Part of a small language model's weights.
Size: 13 layers, width 256, 4 heads of 64, MLP 1024 tanh GELU, vocabulary 1113, 10.8M parameters.
Architecture: LayerNorm before each block, learned positions, biases, tied embeddings.
Training: 296M tokens, 4509 steps.
MLP neurons of a small language model. Each row is named by its layer, matrix (up: input weights) and neuron, and shows model dimensions 144-239. Each number is 200 + 40 x the weight over its row's rms, rounded and kept within 0 to 999.
After each neuron's rows, "fires after" lists the tokens most often just before its 100 highest values on Wikipedia text that the model never trained on.

L6.up359,177,276,160,197,222,200,189,192,154,149,149,149,257,196,194,195,209,217,149,190,173,126,218,252,225,203,197,315,154,268,199,175,149,213,120,193,246,146,251,239,151,167,146,207,151,184,190,140,198,202,218,161,215,236,234,180,240,215,155,206,218,171,169,258,241,243,205,160,180,284,143,233,223,152,203,216,224,193,148,131,223,216,203,222,175,285,179,224,185,130,239,204,170,279,235,202
fires after: ".", " t", "em", "y", " con", " "

L7.up335,196,187,224,190,122,231,214,173,200,185,207,194,179,238,161,189,212,234,222,128,283,154,252,214,232,268,270,142,162,213,214,182,168,188,162,223,147,207,207,145,221,99,141,172,219,196,258,148,183,196,136,166,273,246,248,177,146,260,257,208,234,160,201,149,110,214,230,187,260,182,189,235,158,145,143,163,226,159,205,159,290,270,173,192,207,192,294,131,238,204,182,221,241,184,269,193
fires after: " s", " A", "s", " S", "S", "A"

L6.up408,208,166,189,142,145,217,187,211,220,222,218,178,162,153,157,225,209,144,192,211,150,118,152,183,240,204,239,222,194,208,235,188,177,216,139,210,203,192,232,238,157,273,209,159,238,242,177,202,223,213,172,237,186,126,204,159,201,277,134,166,184,183,210,221,115,226,210,184,190,140,185,199,218,179,198,86,210,190,274,211,201,244,195,259,142,190,214,168,146,192,145,146,163,187,236,184
fires after: "n", "e", " An", "f", "et", "th"

L4.up946,220,123,172,243,167,220,209,260,185,248,153,235,196,198,131,109,249,254,187,90,200,200,176,229,218,254,178,175,273,243,207,197,245,222,151,210,145,209,226,202,166,270,237,163,135,178,225,163,213,181,102,186,174,183,199,198,243,225,238,230,209,211,170,169,180,80,214,194,203,216,177,263,147,204,184,217,173,218,196,171,221,175,250,275,145,238,158,163,238,244,328,234,292,202,260,171
fires after: "c", " S", "um", "p", " s", "im"

L7.up132,237,139,128,176,218,180,169,161,223,187,133,253,280,254,208,220,190,158,225,154,202,199,170,224,170,207,267,261,186,243,216,246,104,209,223,233,197,160,227,94,157,215,206,172,161,249,222,160,152,191,178,197,191,193,172,188,175,203,225,170,237,172,192,257,248,183,177,201,167,213,213,212,228,223,208,190,228,246,210,103,237,221,214,245,163,223,221,237,245,209,148,189,218,274,217,197
fires after: " was", ",", "s", ".", "–", " is"

L7.up694,192,158,149,227,256,210,228,188,247,263,135,222,64,259,159,238,163,229,209,164,143,184,142,255,185,214,169,208,203,164,243,215,204,229,156,191,214,224,189,293,194,226,146,201,179,228,132,214,191,172,265,187,298,186,203,155,216,233,201,246,217,232,264,172,181,224,124,232,157,202,53,229,153,174,240,123,252,205,131,186,214,223,215,175,183,154,242,201,207,258,206,262,206,170,175,203
fires after: "e", "I", "ou", "C", " I", "h"

L4.up276,189,267,178,204,120,223,186,213,186,239,214,198,201,181,226,210,210,242,187,160,191,119,205,297,255,139,183,270,195,242,192,228,218,239,140,184,179,216,207,275,192,204,210,183,80,194,239,181,177,173,253,212,179,235,170,123,196,129,232,148,256,154,183,294,190,128,182,168,167,204,213,244,293,182,213,162,202,147,184,242,285,206,236,200,198,209,247,206,199,213,174,207,248,252,243,249
fires after: " t", "s", " con", "ess", "em", "r"

L4.up438,267,170,174,199,67,196,147,190,194,251,222,252,230,174,149,173,231,183,206,270,146,305,197,228,188,190,187,203,193,165,208,170,209,284,179,208,152,235,255,237,264,279,186,213,200,245,184,221,183,178,143,195,190,269,233,219,189,142,228,148,122,232,104,191,253,168,135,204,184,176,235,159,140,266,168,220,281,166,230,214,114,184,132,189,269,216,227,171,144,217,173,256,115,203,196,171
fires after: " f", " G", " F", " p", "F"

L4.up600,178,140,156,143,171,201,304,185,217,200,223,238,189,147,153,208,200,118,213,154,204,120,175,260,213,217,219,174,249,272,327,166,189,169,169,195,167,209,161,173,155,243,122,123,165,198,192,178,163,199,181,245,188,173,262,159,255,150,179,225,190,273,130,248,209,181,162,243,259,218,149,232,186,136,183,193,234,185,172,202,239,187,238,250,170,224,153,207,209,197,236,205,286,223,168,224
fires after: " S", "c", " J", "h", "t", "as"

L4.up608,257,193,161,175,209,247,251,199,273,279,201,205,191,236,219,110,144,175,170,207,187,223,224,189,152,211,230,138,151,185,225,183,183,208,246,255,244,219,254,241,243,223,157,189,227,204,184,188,119,233,171,224,277,243,296,193,197,161,229,156,237,174,212,242,204,234,199,198,222,189,179,180,185,198,275,196,168,210,294,185,241,165,208,212,216,255,180,192,163,213,215,187,230,234,238,203
fires after: " ", " F", " f", " con", "ran", "en"

L5.up785,201,193,98,280,153,212,239,218,188,201,216,273,133,230,178,180,261,185,174,186,228,151,260,150,161,253,164,191,189,209,172,226,157,254,237,172,206,186,180,269,197,185,246,200,215,240,144,184,236,265,239,231,160,148,214,211,201,193,233,216,214,179,243,245,156,161,124,172,232,227,254,185,188,187,216,190,261,176,119,251,129,241,158,185,220,195,285,124,158,170,144,202,208,218,230,270
fires after: " M", "ver", " d", " p", " f", "f"

L5.up383,179,251,171,217,154,177,207,243,164,216,217,242,154,132,193,207,254,205,272,146,186,119,266,247,177,214,189,242,160,174,153,216,263,241,236,270,170,240,226,194,195,178,298,241,223,240,118,204,218,219,137,295,149,116,299,185,210,172,163,245,208,208,169,182,161,163,181,150,144,184,218,263,138,217,211,180,269,221,150,173,158,198,233,164,204,197,208,176,126,198,179,190,221,171,162,179
fires after: "und", "o", "f", "ru", " D", " d"

L7.up802,208,179,183,206,149,219,187,162,227,214,164,263,202,157,141,120,147,135,157,197,213,193,140,152,200,292,182,201,173,222,313,200,116,209,138,264,200,173,289,164,218,249,226,140,180,232,169,167,107,207,206,168,201,174,230,236,280,225,169,131,215,211,228,240,190,239,248,241,198,199,156,156,157,203,337,189,190,250,257,206,177,195,164,186,185,218,190,203,261,156,210,172,206,169,239,218
fires after: "1", "0", " n", " N", "2", " "

L4.up281,172,224,187,168,152,245,236,206,221,278,257,211,158,223,156,168,211,180,196,210,125,169,239,239,274,183,285,219,261,183,203,218,235,158,163,158,196,210,206,263,184,177,178,179,157,183,187,165,153,159,207,362,181,178,221,182,175,267,173,169,215,183,145,156,172,291,147,244,278,218,215,169,154,211,255,227,179,160,250,167,197,264,217,205,170,212,197,176,179,174,215,196,117,215,168,240
fires after: " he", "f", "n", "h", " f", "l"

L3.up637,345,206,169,240,195,176,233,208,127,244,199,206,224,157,153,126,227,125,188,273,170,263,286,179,226,138,186,232,197,172,229,179,128,284,187,180,199,189,140,203,211,212,125,163,228,238,187,188,219,261,213,184,170,174,212,219,216,258,151,155,249,153,233,219,191,216,187,180,216,185,174,170,217,203,192,225,185,225,180,205,223,184,182,134,168,210,208,194,197,220,174,209,168,230,235,195
fires after: " f", "f", "l", "n"

L5.up505,290,178,178,200,138,242,181,118,166,241,172,182,198,169,186,172,185,165,189,216,160,271,190,158,240,221,184,128,93,186,167,142,239,207,243,272,175,240,206,229,182,282,184,228,256,201,231,181,225,224,206,174,167,205,238,238,265,184,233,244,261,185,199,243,256,159,113,239,242,196,137,218,181,290,186,171,247,216,158,194,145,229,210,246,178,151,220,218,212,178,202,148,191,259,261,186
fires after: " f", " b", " G", " p", " B"

L3.up391,270,207,123,204,190,195,217,214,171,230,234,212,264,174,142,227,212,179,287,230,236,183,239,171,181,236,242,125,60,254,181,197,117,269,229,220,268,150,186,251,230,158,141,139,251,219,178,216,207,220,236,140,139,143,187,145,233,151,141,200,260,173,193,195,246,173,160,246,244,224,229,158,185,239,245,276,191,149,205,188,224,188,188,213,230,189,173,238,171,219,198,185,180,218,146,234
fires after: " t", "v", " th", "e", " on"

L8.up695,167,174,137,170,213,217,191,131,220,245,148,217,136,224,239,177,168,179,218,162,202,174,215,232,221,159,220,205,213,144,240,230,196,259,158,156,126,164,139,250,194,195,204,213,157,164,144,187,198,180,226,219,211,245,239,184,162,264,282,175,277,194,198,182,210,180,243,98,279,213,75,213,180,181,213,105,165,229,167,192,178,209,269,153,176,230,167,266,218,226,174,185,246,232,192,170
fires after: " to", "e", "m", "ce", "h"

L5.up407,221,201,190,230,189,191,268,219,179,244,260,239,239,255,138,182,198,221,240,172,214,167,235,158,190,158,288,165,195,205,214,203,228,143,180,226,224,76,215,236,196,170,195,124,248,225,239,162,200,144,217,209,183,169,218,246,227,193,209,160,252,187,147,193,276,232,195,214,212,181,178,204,151,233,288,122,189,142,206,194,193,237,94,194,245,221,199,157,177,240,197,251,188,180,146,234
fires after: " on", " th", " f", "n", " le"

L4.up755,211,227,190,216,176,147,242,227,240,214,215,185,129,222,191,234,165,135,206,177,206,205,232,140,173,217,214,140,265,217,147,143,220,225,164,153,175,224,251,180,210,198,173,183,201,267,292,180,204,245,144,159,215,192,203,103,233,217,224,159,164,193,183,177,159,205,148,209,217,191,200,220,188,148,235,201,180,237,194,210,240,214,212,205,233,150,225,243,295,237,244,275,256,103,224,197
fires after: " s", " S", "-", "y", "e"

L5.up245,177,186,141,157,201,230,211,195,276,149,268,216,238,122,214,99,211,252,209,227,215,205,228,229,195,232,213,238,244,260,272,224,147,215,238,176,163,168,158,169,229,166,155,202,191,225,153,168,215,216,211,199,231,234,177,230,238,269,154,154,185,200,235,222,158,194,250,231,166,199,191,195,215,197,199,199,179,259,168,174,136,218,182,215,240,240,241,176,247,320,176,232,230,161,180,183
fires after: " to", "e", " ", "ed", " R", "w"

L8.up700,241,216,235,226,170,250,156,208,253,227,135,203,155,188,200,161,162,202,221,194,161,223,225,225,233,160,238,174,187,234,159,139,221,235,214,220,223,230,224,115,161,295,207,124,260,166,274,150,234,266,225,190,172,210,234,229,198,199,148,236,174,246,177,188,206,190,164,243,228,168,168,193,196,192,158,164,217,265,233,167,200,166,282,205,268,170,187,200,170,196,249,178,237,136,208,122
fires after: " b", " B", " "

L7.up672,273,251,228,217,210,226,140,209,150,208,209,280,159,120,251,148,130,220,218,212,229,161,192,205,167,227,266,261,232,221,200,221,121,285,204,201,166,235,244,200,148,188,229,74,159,211,274,158,167,217,164,227,177,275,218,191,146,218,183,197,191,192,172,247,192,191,222,221,236,244,189,140,264,300,224,235,183,214,211,192,176,221,155,167,280,210,220,136,220,243,200,251,221,242,159,243
fires after: "v", " r", " ", "1", "ec", " R"

L3.up579,226,217,196,214,170,175,233,194,282,196,178,191,230,214,159,208,258,177,221,138,134,187,204,140,210,194,234,187,178,183,177,201,184,193,217,311,233,185,204,275,241,196,203,196,182,218,159,205,156,199,180,201,231,88,173,271,187,301,160,227,251,249,140,131,205,209,195,278,172,157,200,180,195,209,247,123,230,133,153,212,156,208,177,178,277,136,225,219,234,235,172,235,128,199,197,132
fires after: " th", "-", "e", " on", "/"

L6.up930,251,188,210,195,183,234,182,238,170,165,246,227,266,205,219,113,221,182,172,211,244,214,292,174,117,229,185,201,162,210,198,190,189,229,237,195,304,215,169,231,193,256,169,192,176,234,158,154,171,208,248,247,135,206,192,255,237,227,168,167,233,197,221,160,189,231,153,187,262,172,186,154,153,197,214,245,234,200,208,174,195,143,234,231,212,281,181,196,140,178,225,216,269,210,228,94
fires after: " f", "ran", "f", " n"

L5.up13,210,178,270,269,136,239,160,199,222,164,252,284,207,139,229,213,209,190,268,189,197,259,221,230,282,217,132,164,241,199,229,190,108,114,204,176,149,246,257,216,208,299,256,164,205,216,187,206,177,253,184,172,177,206,183,154,213,205,171,156,208,205,157,242,186,112,144,180,163,182,217,215,198,202,94,204,177,77,164,179,195,211,186,170,268,224,178,200,247,220,140,172,162,186,233,170
fires after: " y", " St", " Ar", "ther", " Y", "al"

L6.up358,187,249,216,118,169,162,187,192,214,122,238,247,167,198,176,155,235,185,192,183,212,139,223,187,210,195,277,150,136,153,261,200,205,234,132,223,216,185,232,201,208,236,216,179,227,205,160,220,214,230,251,151,164,218,238,252,225,298,143,157,185,206,239,180,168,191,197,197,213,198,239,247,197,131,226,170,164,222,210,261,207,180,245,176,244,168,257,182,163,259,187,147,175,197,169,237
fires after: "e", "w", " a", "pp", "ct", "th"

L7.up771,171,236,146,159,160,191,204,154,239,163,189,202,216,182,237,147,160,201,197,176,219,207,157,211,225,205,204,185,221,191,233,249,48,230,206,263,193,123,145,151,195,169,209,120,170,323,230,133,148,143,177,181,235,247,168,252,222,194,247,162,146,196,199,293,158,167,297,195,236,229,200,202,212,242,232,236,197,207,174,155,224,258,235,194,205,211,184,166,170,221,182,199,219,219,232,182
fires after: " ", " |", "s"